{
  "d_model": 224,
  "positions": "rope",
  "bias": "none",
  "grad_clip": 2.0,
  "seq_len": 128
}
MLP neurons of a small language model. Each row is named by its layer, matrix (gate and up: input weights; down: output weights) and neuron, and shows model dimensions 0-223. Each number is 128 + 24 x the weight over its row's rms, rounded and kept within 0 to 255. Numbers have three digits each. A neuron's up and down rows have the sign that makes its largest values positive.
A block is one neuron, or neurons of one layer that tend to fire together. After each block is what it responds to, as a language model described it from the Wikipedia text at the highest values.

L5.gate195:120110141101185124133165107137129124122131127123188143165153108127089139132126119118129079139145167137113079160169132134147147136127138170118111150097165116140122101108109160098118115131078125153147178153142115121132148154128079150133204119134147129157125131100106072123121152167111116145137154114145124144092100162127112175171098129159146163155116119137158126172121112103101098084075146141120126115121143126122156093115152106057118107141128115129150146113150131135151146152162098111109141097103160165133129136136108130168135091120109122127134112105153101101173118153109117101133124182167138113164083109142130143132136135113123140124099153127126121158098147130105149121150
L5.up195:125126130147105122128147141144165103152141135118103153124134133156119160156038113080195118153153128103105133089151123156145108098154134201122118159143109139111137083111120115109161125122135112128116130108101131155170147168136118138117134141178142110122122106120104104123136126186144123151088097110114122132107107118138134149181139114144117130101145155151110167144140134122080106128083149150103129116144109157157147118118116122117113150122109134158172109140144148106114162142153154141078155085116142108153111150139118147139133131130155127132142138112108138108131068066096146103136155135102131098159117091128143097177101125141128166134136151160125102160098102110087097096137
L5.down195:099081135063103139114139132164133136131103109147134128152152126110146139110074100105132148111151092155128160095075094118155147132122104159129132131136147123135109112166144122092128127084144155125123140153125164112133158120103120147095126118121099102099168144133134118148104114158129123118093130178118137100146153136123103121119115113146148105137110137112105149163106094101134123135153138146071136098129150118184088132119176133135151091143095116127175135100107171124122101116129134145124140139110142129125148111167070099163096106091182137148115121131133140109154078213139147104144148137139149119114133112114174138127062141135133108100130128160152135161094144151163144127104
L5.gate336:095141103094110105136119150134118116133088175158116133105119147149109105109143140157128107146141137115110117139130168142160145144095128102159177076093158128133129136113099102163115111156138106110099113138158140118132125148131126131125107081162149103133161116099155129121096131120145082143145126127132117111181123168118118214111109095140099108100130138127129137142128087167128168124103160114165158094153125103128152123123133122149123124094114133125122112142133165140149129132136126123156134092147131113135092105141123144131132131116146112179156164126130146098130146152129121070144142154138133066108071118082161131157167073083109153050111127132129147142126140119134115069146
L5.up336:113141109130114157133158122154132144144136155103114189102075142138080164083091100121168086111140125113129138143136132102137129145111113151137125125091157130165114131140170153108121117134114120100125135110083110091102121124138125105137108136151139133153133134152126156147125140097112115152149166122138134153177103189169135102131134126131141133157105125194144130117115060149170134089153136095164159118144181101138146114167130142120141113123114130129136158158136139109146166126113136112153117120095147118131120124113109103148109166143114122086125120149092068077114174102121088094155105148135150140137085071122176130171138139102104151128173108152151114130136126119118135138148
L5.down336:114123105170140106110123116116116104163127133157104143136098146150098138067111097124104120131083121124112136149106138112156170141070126170115092120117165151141137134149125144098134156116091120116150161113104127155140127121109164136102126109101121123175152138119143135182103148167166111107158125105111140132186094123191100099116114131134163099129118134109135115102128131149146113131145089105180145143163129128113125112177087157091094153151166135149116139129120144113161115121115146141119104110140156139082113112187115122144113109124131104116151149132112057135135104158127114100108123172138151177171123134157164128117112152143139128117150162173127106129086101126122142084123
L5.gate401:137071118135143145154133092132104162126168118115118088135145151115146145130129157147129118132143108116176171094135087121113145143071132146133131131139140076142148127128110126130157103125130113101128087134134132107135131136112107147151111147120136111163116114137124132118111111154147137136148103155125116103173110171130110091089100157139124095196122159123137152071104113081153134088137107121109101106116154113108184147114127134151123102116104163124129130123144191142115139133124189128144138106155101146133123124114115128147097143147094147117138154177055124131085103099110093110142118153114107155085104143082126172153168114094093106151127102164093126116120164130142098125130
L5.up401:102098117123096132147126113105125120174116161110099131087111136162122108091154105124125085115138146171157176141145128143092121105159156121143114167109142178169164113123147116168127112136133094094102153156124087122123113137158131143148115149125128137160136167093146204128140163117089128124123142086126161138109103113162161134120148124176133110107114096107098118142161124162156134139103127139131119107088132106122142139181161131111159101164129138157121117088124100142137101134131143055117111169145093128127133095096097129115103114164129118101126114183125124136125138108092105134142143162108145113132140132101120107148141085135096153140107162105142155146133162112101091080129
L5.down401:149139124152119160112147087131105145111106124127143133131150162131143185100134100120162113091138111084120119133180095125103096088113127148130143164099126106156125127131168127139110132044160148137129165097153107105118152132129089107170139125150110102172121126121092148114101096146117089139108118134135139104152079111111129149117169167081109100110105120128093142153141148178143104133107101112111076112137146162137145154158111128103158123141155134111102129140082156142120141148138089173138138092127101127149131108137125131104101185133062106165166132154124096157085125146138133137147145143146086120125123149117149126129102134140141140100129146118085149125132126158120107086142
L5.gate495:152146131127156086113188098119105104086128116139136098140131117175129122139151173152134137155135114150099117149101101106093149147071154129150151094141144103093146137118152152135096155153124076109126136106157125084128125164096135127117141113106104145103162128146107132121137099081124134097169129156109129127149111146133119123123097115168160122131119137087125131170157120155148107128098169142134119161118156102128122160133113115106144154123095082139108138147137105096110134123174161144124123163127145135162135123131094119145159070120154129098121080125139073123130153107114112107158086149098142128123098159112142135119159141099109163144107103164134132138067154166089128155179
L5.up495:127142148173125119110110127121174118137130126111119149097156147125111105112143088137139136158134129211120158117127118108144154120120129167090162068129128111123137087128100158116122097145134130144099109146129100096166119192133099171114089096145122158115106151164169126125124146146101133118099143123114138133165075137146093110156145123137114102131100150117103126131090181073126151115138159145142130107143112084138159126129124158125115100126109101113145140132167139095113142136146140124154125088097107137079101118102083142164153140164142129123111097169148091155178126114118149129131154119144137095127135114102148118129159166103123092092090143120084134134140112162099137123081
L5.down495:114138134131118140130122126127108146138130108101158104099138142108145119117115146101144076132118132149133128136156134128135120117163119112156145142152101115139157113129144132159120136074188116129109116200118173141138133115176165134116149102110154151138125155139112101110208086151115162147122144132173158140130101101150173105157134145147145124088131146133134131111123081100115110097137080118198125143147142161148122131159157143167133105152137088116162161148164129130160112133121140176094130082100161099119122092116157135107112155137104148121082142181143097149105138119151127121151110083117123113138084140128150120154084155156140109105121111104147146133089103125105131093129
Description: Mid-word subword pieces. Interior fragments of words split into several tokens, strongest for "tain" in entertainment, maintain and retains, also restricting, machinery, renounced.

L9.gate95:082114108111083126133137132109081147131125142066157164163133156142150123127129118128120102127146131174124152128110144146080142120151135106137091077079113168132090120127115149125143102093112120160138081158123133133117146128132145124139138134071113150103107165116140130129106093158111142131109150093132086094126092109110139180147164174129122145143126106105123136103148113129118151157136139135116144091107128145093184140145154127101121141118125149116097152150137100178123171136141168111131134131133113117179139143144128117134168153166109125113113159123098132154148136108093175087135164140116104124140065099107135120119119169146160123107142092094136111142128127112171089182152
L9.up95:113116165100137149121155102148170098151119118160102113116098114112107108167138086142122098076124131122112093120105072161120140135140115141112113156136055138117099146112104136128140143154104139088119115132135105155113153097139126116127104107116169165132153092097117090087091116129107098168142138117127096121096157132124162116101151087118131118133136122174100137110109130089100163139127136109136137113159135151140149133119096116124115086158123119130074109147127094107094138139082090093136138130186112118141124094146145151106156148086107120135131162156175146161173167122126120147153103103109117124101155102137143126129138118096136177113147136165111186153142132136141144175131
L9.down95:120139168162149166089108136126146089112123125178140112108162084143081118166090116106147133128095123100136142131156125149121131152125124151109098119136128105135139150101078114139138151123117191134092142156117124079110145144100119088141102077116167146113127121111141135135127113100096153154117128090133142106110107148184130101113107159128128111124067172135126127131114097153123110132159157109192137154103127154158130143136125127105119114123127180115114113164142118140107141163130135134114098105127155111134096165142104139133146112129120106174125137156134125088172178103100175119132115090139107155140168159120169131162137094125118170139133131149146117096118091123071163137116
L9.gate192:134129134147124120152104116109096131123132137108137098138158132132107133103159109135162069089106145128118109159071131157094124105149160145105123177132154131141108157112115128145148131164095093129117152088136082109134115118140151100172151105110178119116133172105115155064117138116141126100151180121108105112153077115125101172130170139116137108121126145105098140089116138130107106175133162132128074112108120126086129143120155127100112142150122139131104147160110056103126131141156084154157097118102153124142112130137138118153100132144154160146113129142122139145150151138054138100112131125138107157104149108111145126152128146092172144172100135109077117093156125113118114138116
L9.up192:130108101128126158143121129110121146114165120126125113111192135134094152127142140111149122103127077116105130117143116149143134110132163129097103169099148122089117136097099147184166096122131107174144148107145087175161125135119136111126125117139171127093137144118163145140078129095132133112167106122105148131148103123140125103155163133128142095087071109110207141104102117082082133163119156116131062107165123119114147103092100159129089112144154101115070144154098136118127161152115110091140141135125128121125144131113136137103142114124120110113128183138101170114134124135116137132124129131162087137118144134080105128098133150138114157174155120136101151138126117185096124143141
L9.down192:103137105173137127108156097098141171125130173107128116125113132158172139119125104158124167136169155122087139160079145128121125145133149154127099149150131085105135115151089123179123141161096139113150131126150096143129113160169129116128138093111136071117113110113144133112150115125131127130142066092145112063112117163127123067142166137067131131110146141140169169135143140123122117147107137118104097124146129085081165136127096134143127105145085133110087132127140160140171133135110111110145099146097142151093116138163143120139117110118152122158087185115105177158143145127112132113156133096125156113125135131143142135150166129155146163148113112146127175100134114151101129141082
L9.gate215:101083163135151136136124127106117153125148120171142178117096148115087150158138168132122113134144107164172102167145113127132114116116123148150116090141111158145135121096070118126126118148150125104104147098155086155167134132123142096137160155103147139183153111120137127111125132083105123159132118193131113123118098109109116103125151092107117179121146143113127121125147155142108123156076134105119193135148118115136139135105089098154107141148119167132120165152086107151156073121136149126130101150132098157084118108123118160128135146095150130091101153120137099109166122122111116117098123137191123128108083080121146156120164155134102170126109117141119102136142115109096090153124
L9.up215:142104083168094132121149090131166158128127118174112180149106128165117165139157150078106122106132114129117131110084102154117143104105109173128146126135116067146135140133154141143126109112159118179164120102145107110110137121135125091166115111126130115098118121127163134105144116130104128184158136109107111107115128151124124158143107108132147135148122108110086146060091130048070123155136124117090138125158088106174164117120135122143087110089132112166134071145134118098146103127133160114126116133143118152126169137107138127104088136155156131129114145132114111110139171135136112084150124133102113173129168113131118117124148120155112085128106149104129102128130141165145099106109
L9.down215:129121185126107131130160174088152141163132145154144135089124099165097153110160097107134114105160141097094125099152098138117104113108135125169153112148140107114109175125142142144130147137152101173136106129151134135131100104127103129135157078109139102128076131146108087093121144102122167166141132130143149149126129103144156118181151107163115105124120101133104096188111112100133129141127110138109127131108088103101162135095181155139142155098121143147132141150134119125133137085157118109122108146146111134118150121174125116138190125154128173120061121127113126175136075131108110138136087139134115117140141086125092113136128114154146106170119115112121102149118146165131156115191
L9.gate301:166142151108125135082132121090120128171125178140136149147127157129126118125138103119114139073133147121127119166156160122124143181123084099139161154132133133158111117119098153105129173143124111097173131113146071109156149146120173191108174147086161134108144115129119124088103153127109113131151157129133139124131138207110105107098146122134151118094117098078127093120134106093112158115110132131137133133115134120125118130116167130111107135102129139131139177109136141127140097124095189124153138066097162120101149110142115103143148120153140147111117124151158131148142131133150131088128163142118079176094126133127110148119135129162159105097107148111158075113110107128148170156131
L9.up301:144169118107113109153116114124123129166159152126146094167105127101169122101145119129084165055181112158107120147089112111082118099125133108117142155096122105125117136154096113162085115099169139143144119114130144107122159137120132181132128134120128185114150101140107098123144133152145120128156116114170131138108108110134078179118149070150163138139118135147110105103119149118146168176145160138178137078111116131145121130125139182089082115123078123129163176115139131153145114124100157114119082115141146100133138111130144139125136115125105095155154158140121121119149161123112163161150120134115082135089132110113154152106164095157138101136127109115143161146110118128116142141145
L9.down301:119110152142151141087129125141101159151104106146126081132153169120109142108170152117151141132122131140157131123103117162145170111123129132153115160116123109106142117129107150140117137110154107132117073131084111140091188115091154132127136105141110141119156105140118078051150148129123125104132144135139134157125105129133104110114134102107089097083142115130143134142159123111115120152133144133175119099098133125081151135119133138114154105136075088100126139130156130148176143131107078117063134162110091176160101122103114148107119138081158141162107165139135171070134156150109129151150089136102134136197145144117121148148146083116126136124150125133122125159156115142160111136162
Description: Mid-word continuation pieces. Inner or final pieces of multi-token words, such as Cant-on, Thessal-on-iki, comp-ound, kid-n-appers, often in infobox fields, or ending words followed by "with" (relationship, partnership, met).

L7.gate475:163163163139131146163103151157124153148140135111129141126155138163101135085124147165182077147140095158120109158055091137123117104105124134110134127129100116100107171105108110098119130144150105119160172119107111125118145134165100078122124089097171153152120157082090134094109111117112152096122133139139137134126081148094129117112141127120159157141116127097098113111139127107142099117117139090132130083119120105132161121140116127139128148113139114102126115095131114124160134091158122116145076102094090137149130094120112164168117126098131157128124155097136052146146132131127090098152141126104108168118099154152114128138045108125159157149122140123107128117098140141128155126123
L7.up475:096118164136124140140093118157076093140149152120135123130157108084084131112126120109130114103163148134116127152124127161133153122135128103121148100127141133163147123122102131105104184099080077160145143088117099121125098148107095129155089111088128116099138117165134163098101178138133115117110140145094128132131142128142171136169158156136146129147108128115144122109095131106116120126073139162139141082105089110175103116101186134140132121138139084141116111129088146136087124161127108108160093148132082119130120101123132141118119145163167086117080107125113168136090113136129142121157123162114075167139117084129131118111152123139175128152151117138143148077095141160160116144135
L7.down475:108146124123123146137140126075104119102174142132125093089091096168103128130148101096136130098116130093147132171143125094149120163137137131132106147109160148097122137152080146159152113084103120157097161098210110113127121103118108090127141121125144111123122116130170103120097134120132125137147151152127143134145073107144125151114143173114146129114131139138148140201122109104095082144147120109078141101163167105152111176121141152115139115136119080115069122128121129169105137147141134098137121161091163117161096173144154150102078103147148143122131165150106147105128159132137088137118173165145137155102122153166118094151147132129142118161127134146138123113124111123133127150131
Description: Mid-word subword pieces. Interior or final word-piece tokens that complete a word split by the tokenizer, such as "ow" in kn-ow-ing, "ed" in pair-ed, "pec" in pers-pec-tive.

L7.gate479:124153095144166098114121133138151122122107118130089210101131135161168108137136127099113132147135125097146131166127086132174121150157163120117121108101150148135138134109136101152171107113164154157119086154152146103140141135145098075116163117123157124158143096111152150165114064097138131110119125134144123123155093162145090169118111113105152102160133099175135154139134134133091137118134154094123111113111102103126167113137090149129168157100178114109148134101098114116129101149127173111147162180138144159122136132154159104157168159179096103151136117153125149138137132147157143110125130137083143151101125090116149135119112136141157156126132110114075139114119145141091119109123
L7.up479:134145135126112116129128122083150106116133056115102124124123126143128095079108127139095105132157185101107108137148067143168136155143135125106102143120120146144122130144156110075172126094152144117146082136108131154139120137117084069141124132128131127130126125090096144138161128111120117135136133158096121101109080147105122163108112120112156101183157134162136139164160123138129157145104153129120122142101153116130114131103110167126154133123133118098109167136135129126123118166097153144149184153146097146106097153127159144163165143089091161128128129180150127114112109157129135093145128118134112179125145089099124084136121168141151145107171125153096163142124136057133104116138
L7.down479:126120093137116124140102130115144143151130133100132130111142145087091142156118116086137126148109119107118106121167165122112166138160146188150117170084146088127158113100126121092127129128145143164092126152157152124135119134114128098156132119174130183154133108123114084117086087097084122150123131098150139124136136138137107125104143154106184137105141080148126168153188091102129114147130099144090124137109120122110126157140177133130135124117139150145082137121148139157157142147140147147074132120122130126170122110112157189103112158111131101098114117141113218124143123130144166110135142129144064166136113109125104134153126138144155134112100122124107128130123056112115125133131
Description: Verb endings before objects. Final piece of a verb, often split mid-word, right before its object or complement, e.g. off-er women, sp-end more, do-ing his.

L9.gate101:143140128150132116154102117113173113146139116116182148131110087130105092138097116125144091107139128081117133128135110126159121167139148120143095135095121106154137128126146146120158136096103139148126131155164118132103131104124101123119114106106118117179163123138095166128115119119141180066125162091137155113142093155118112188107146123114122114130114102104107099172161124118106123098158140129103100107154083117089176140112101141102128088126165133120107169134127126134142119148137168108112129126113066173110124135150187147141141134133104133125155074120135166122150160152160103154123157156146091130108149104084081126139110157148156154142123106158098084156121125128141091080124
L9.up101:097139107126117120169104180126150075108117123129141152138137120174105104131131115106129072106154153108159089136147124123117116134117129102096158096124136116110146132127125108159150135131108094102119092126135158108147149116141091113144154149105151118131113140118122149115129090142174116148127161107153108119176138175110089131113163134155132121127147120135086120139120144142102158109091159154153132133158178132110138113119077102096156146146167103107109124129143124117115124141130165144128124129124100092114132100142134128144154112104100122156139076157139234121103142152115071122143169148127118196136144096117108125144150095159072122142136131128137099137101175145120098137157
L9.down101:116137122166085115158092091126104149142073163083129160110120116110123128160150153149114136139109106147122107131134091138101162187137142128115100143119090142124135142128147147077095110091170130164142114103134119145172154139133153145159154111122118119179144124111135136154147097117113141150107168116157161141119118130151165159154101116090104122134117103115153132142141119143121088104102113111123122090137120111118152093112149094119169082112100138130140173103133141144154127194136166153102116146127099148136121125151138119094155146114089091123137115123112145108170116126115162133126165153168073140153151146133086148144115182121157149178104091119122170143122113099141111152139
L9.gate143:119128118158158130081171126109113145159162135129153084138156149129125119103132168113127143148122091103141084116156161101159170100138139139141107107146152129127144097110131146099128121099183158111124128139141104159148158069136136163127091121185121140150149162128152111144129130115117104121105146097113137086137093142121157113124120118140161101149176098134173090170137105145130095114121121139126170067103112084142144161110148204107122166131106153161128098106119127124126141118085131110115114117100128102141153133124121131096143182105137131065138147160099112126145143136153139151121163118143139161076123090101133147105110132146099131150131109152099113127100148144125144124114
L9.up143:136112099151124115118161143132115155111113086173084126098098178121132176142148150123110134120144139105120152125128159123103123145129130132159105135120132181111121160131112125189166131112184134128099144117164149136135120128095143166131137146190136101128194184117141129123115108117074114111106144119103108166135102133105095107143124121132154108140160145168155178135140064095106147118103109123143164098124132141143173118110100118161137167111117126121107096168125119142139114155112136089116095142113152143120097130132138165135171137128124140142083135168156121124147110140175144085118137086154125137151167164142117101111102117152119151134160119098118114158115095086107131134133
L9.down143:143128159128130101140165125114149114118072104155124188155139110106112149103113124084106119190158121130155070128096126144124140106130132172157092125143155126107157169176120106141129136141145097131106128117119128113096163095102164122078076111134081140089133114096117125138106105146152135156117113165072109142091143119148146113124148157115146103106131137092134099149076115137169145099119189134134131118107139137138130114127094104125127119117076125111146115133110097166129148121110148107156142089095137141138143152127148135124140142143098106139108109148120147131102145152088139128112142129107105132139123131097119160135152122140133116122168133149086102133142086060062109102105
L9.gate371:168178117132141079089135134128134141151091156102120123114136143165114099126114131096151107191089159121113124161191176125154160172137133157151106138133138138115151152120120177124104109136099167141118106109126122106114105115103113137133121159111100163145117113149148159142147137104102114116133134104142147109084129110120106177101099132123145142124110096100149129133151111153110164149125138123161094126105122130138139129143170123139204130136163151150175142116126109156135125138148153154117137108110114102125142112122122114083163135106071080095099154121119083147126151149163121135133116114095136175132137094127136110127087154138181126144087156170102136148114137099140082140116
L9.up371:125131130155120117130130139123176116160110124115104122130135138151087109136167140119195080110134106097119099182142160154121123157124153109165168167087139148118148177080150139106105128085126158124118096130140130122126106113139128149150121130138145094182154144114146132114088132089098112120087091159174123148154120117121157096149104170130155122127163122140139144130138123120165115139126165089163109101104141140102085118133139125121084114119107150127119155178137157133183125105140180104109158137119115135154136121121137149154127133156164138100122089133092134143101135061114110155112097164139120140110151128107161135107120105152142115106110131175119152118146118143122151080171
L9.down371:118170109123105132138132132107143119126124149116142142157143141107157114095149123138165110146129121103094131119158143152169124089104138157092121097114139142094128141155105116157108134111118097108102113106155128112162114107112086161141151167140099133113166166146139190172123145104098107135097118085084118127149129120162102096161128127137120132106108128168106128167118109130135095118136100121129116106107153157117097148132115116118127158129139129184140128113097135139040126106111074127098178143125099096142134101140133097078109142120172110134104161127160080143157143097115101106125127086091106110106117148082118126115135159121107144109131124177144139104109157141139087108177
L9.gate528:118135108177139109116173159118087136171099111175148148097152087148115132131107133090096128105104119137137132146156137166134119136155162140113114161121102126120115151149113090128133104110130122144136145179127146134156170089142113130106139135116147133160116090121114121160124135153107104161195105135122134142109105112126110184135130108104077118164142100107143148175140136154131134134120144104147113138132130124104156131146131147111154103130128127133107140141118173177146119115167168130117110117147102136129134134173159096146190169120083084121139169149103096142124154125133112110157106134153120137057159108118126145100101192119123148133134106164129110132195118115111100124157
L9.up528:129106137088182158089152120139140123101104126131145113103141126141084103098117151081123137115116129149133101093133130158149102109138135127072126143140144147098092123130146157107139125131116116152122103087105159144097145083094098111093148132132153161143089121139180129107172158147101122147185135113105141112145117125155104147105098100126121105120178134132108118147088141155109115152131137157158121169104137112127142073131099145100172148154151126120142178143136120145126124119179142110109104110145126096123161175098141123166168165124138111148140161142134131106134160135099111163145101113145126139098155080139134107116102161149125147168145129129127107133171116131097082153192
L9.down528:111132124146155155102145145115154156135161148137143125122143136114103171150137110175173125122128124122108104083121132146133130136145153127118140167145079177150106102115157113115094127129115116106147130115160124133138136094149097082139126121102144161149144135107124121110104152097145102145127134150149125143123151152145164149137136137167157108125071102110128204157149155146113122114154082101103095136119138105150149117154099170118119093096142165164161135162132146170120090169155132151112123130134103115167145106105148136080112138151092089138170174152057154108107141108128108133150148137155123094106126169130099120124091145133110124114133125151082095113140116142073114101142
Description: Transitive verb endings. Final word-piece of a transitive verb split into pieces, just before its object in narrative or biography, e.g. ear-ned a degree, giv-es birth, ask-ing them.

L5.gate84:090106163156126135132155069143124141123118098154159147104170084140141138128134133148179131119103147131080141095122091135169115111146150141146082150102139104167117108118146103099128105113146160130157141131140130135136144140158130109145151109117160144157096151142120122096135135131132092072091139087170121139115135125132113133130141114105153134111126123110128128157049153121070113099132104157123116158134147110123105130119193080131130120108171120099123169059147135142149102159089126096110134179117150164144125104127105103131157141134113079141146125121132131133121090092119114153166125178132156122097146130093112113140097108155123132160135131127141083121118169124110117117142
L5.up84:104166105124129166155110101146101150157111136118147113113125112144128108123159156107116137121147150101153129115115131090136148156138131175148126165118109098100159162124146145138106121093079155142107159093153135146175144123107133114132158159102118121119155159130151165147122112120109115104156140099148148159102139148106122144160131109132164126153130098117157122136119132172169143145158123072123141149167179105091130115143160150166127120144151121161147129127164170135105160169141148112128124105128122162123151107145140090118164143087085151091116120134113072110119140104144169108132097148136121203120147133163134130091158101139123132095150161108097174127136128097111157144065
L5.down84:151163147100097102153092146102096098147121185091141124137097150091104120120118136115130157121097141155138110148149103095133129134147116124117125150099127116093167109089130150104115162132127109094083112154134174120143114094110136095137104122135126124152109114116161118138128142105116152174147091156094148109126115121130110138114120146130126146088124112139123130118188112127120113132142156163124111122100074145144137107130147166170151107109109102150122185162154099119130149150125130140149099128155121114099112116117187119131106173156159144089094154114105240105117154133130168113101122102131139119119129123089128165138112178086128116110119115124122111118143115075128150132130
L5.gate207:140108109144127178100180130118120091110122120114181132130146141125112149141128166098124150123095115133100150115111144114104196144136165148113107165053161116153095102143108146118134153102113116100149138138088158149129146090136110126094116125106157120159143148168130149108129150108121109071129084130099113124132120119142080166131128133075111112142145143100115135161148152141099138142100112111181131094152112095130147143106095104142153095153146139139130119143094137141128120164145125139146152141126121094080136103129132137159149156116106122135147141138126107154071140117166108101130113113160115121092160121178135165159132137114163151113152155125147170097166147090149139156164
L5.up207:113135110155119105115159143115129101126153155147126155139152110135090134149093179128133168137129133174149126170109113133118157135122153165117118096109139133142130127137102174107102159109150141097127137108079142119172194078135114121099182129094192124136135140147148136109120172161119138117111127102084123136150152123137129124115101100103130123140134079095138108205179114102121140141121099151152123170169105129158146104097133115108129115168132116113093089134109160119101098146167143161128140115134131117083166145131145120119092120139103107104159124140127144123124103167187149116149091104147117138104116114140154128156135140146138148121128195125127145121151140109113125171120
L5.down207:071114124145128137107145110195104103141133135113139159142133109128103135126166158142151122135115129136130107126142145114101110139151126143147119179112108032140162155124156115106087101168118117109124140143117148157142152097118121106112126095111168121190139104109162108124153179120142135120146151158120136131130106149081111139142119112113087142098111141119090134115162115083102145119160130084107108113121123140093150120145108160149139116125148150141119168118102149141172104153134153128115130105081142128149117160131141151147119133106079109155171137143123122128153184100116163123145109164142116166127116137156103183124114147098156141115126102105106117164186131145128101157088
L5.gate250:098103139131160158159109115131139082088149144144136170116125129128116118127095129131128130139118147130136125121172150136183082121123125110163150149088112094148141154131106091102153140134178133164054131121131135100131130092113152114144134180131164154124130146120093135145151107154139105146103123111120149129091124121121113169111139133111103139152121130148128093163145106081114141129159108077128170119151117118148159141127110168112166125143187145123121148161158082133131153147192135093109129126122155150140154127132160130122150125108143133139117132164125083105133138121123121156150115148111122173078098141132125191151154163133128177139153113113094145112127125100075085141166
L5.up250:141096156137181130106142110132120158128111109109166111126117168127116180129118131121138121121147144161148118133122120150102149103145155122132114212132147145155135124136114116120135135138145153109125133120118134127141152133140118101100206099117153096155154142118101171130161095148113148138109160095107129123189090175143120152094119153105121109129105104145109149162143148126135155140126125156111137107100123122114144133132119117138139146105115171156142150165137112118139097131142148109128190102111096133132098102157155074054153165143118092084132111149136156126130167134148104182113097120160144122142116120131080138093135173078143131151114085146141135143092161122122107162126
L5.down250:148094159142094113119116139108105129134109141109136089154116138111092166122118147130140146135129137134079131118086127201127135130121143146144145137140144130096112129127125205118084106186124128143114139135096140141123122167150092127092117132141114139139156129123118117127122155133137099107139109162108112147120113106164161109153135108115176108140128109138151124141136132123130180089148119127079161092093154143119127100134090173147147090075131136117104075106127136170108120135104127095142144107155128103100065129101142137152104138157072091095156116116121175101155167125183139109109161089141133125099151139155126110098135146102156094138129131136154127141145093101117158155101
L5.gate522:074082128166131138141145138165131130132145169098167185166101114140124128112120130117158111153118127136158136152116109093133119106128130136135113143107145109095144146119142150088113118092135125150143164149132138172134214098155144127127126104149115141142130112112129101127084153148132128104122134114164105090119117113153102132125125103119125115120117113106168118133163113163115113129128130102117090140178125123116159171191140167121169159178130130111097167117111155119125195127138112094117143119145170103112125127111127108125080114123146123118128118145104137107110181118163133086132120133173141087126170115126139167107159097081179133163145142136098121145094135091145111114134
L5.up522:117103122103149107111154084177135120092121115159137131121123106143154134123157155076108115118127153123107182111176092131116110119151115152108137170129177163152090116114129127110159148145124121119153149149115119097161153131147156115140108090105116113092098139143109117132157161140140134099151108081138122146096121150124100124097147122106095137101115056161117119163101134103119123096142116146153165131121139081108126136159129093149080114139105111140139141122141078126127142146153120093136095122095179132085111105119146118168152146105109051098121109154116179133150122135120121113106092165155099144107156120102135142119159127167143137118124124100117162116121088143119137101083
L5.down522:118141157166103130121081100111131109108137126064092147176146120128109156098139113132132132153120114140100090075135135170111143131127211140114119115122142100145138138145116132134098096169122127153136155139120126150120081058140119099123096159134143117147161107137133081102102129087139147137148135111112152148129091113133196165126092121132136117123159115134139138113149153130143134121174105137091176147138100086095134152112148182122135131103118117143098127154095174134161134117130142173114133103123153097145085155189094098123096118168137128162139137149128137132147144125127136125131133158144136123131076144155153129118117133094130136127152119127082138139134111155149096094141
Description: Clause-introducing verb endings. Final word-piece of a split verb, mostly reporting or thinking verbs before that, to or an object, e.g. sugg|ested, expl|ains, decid|es.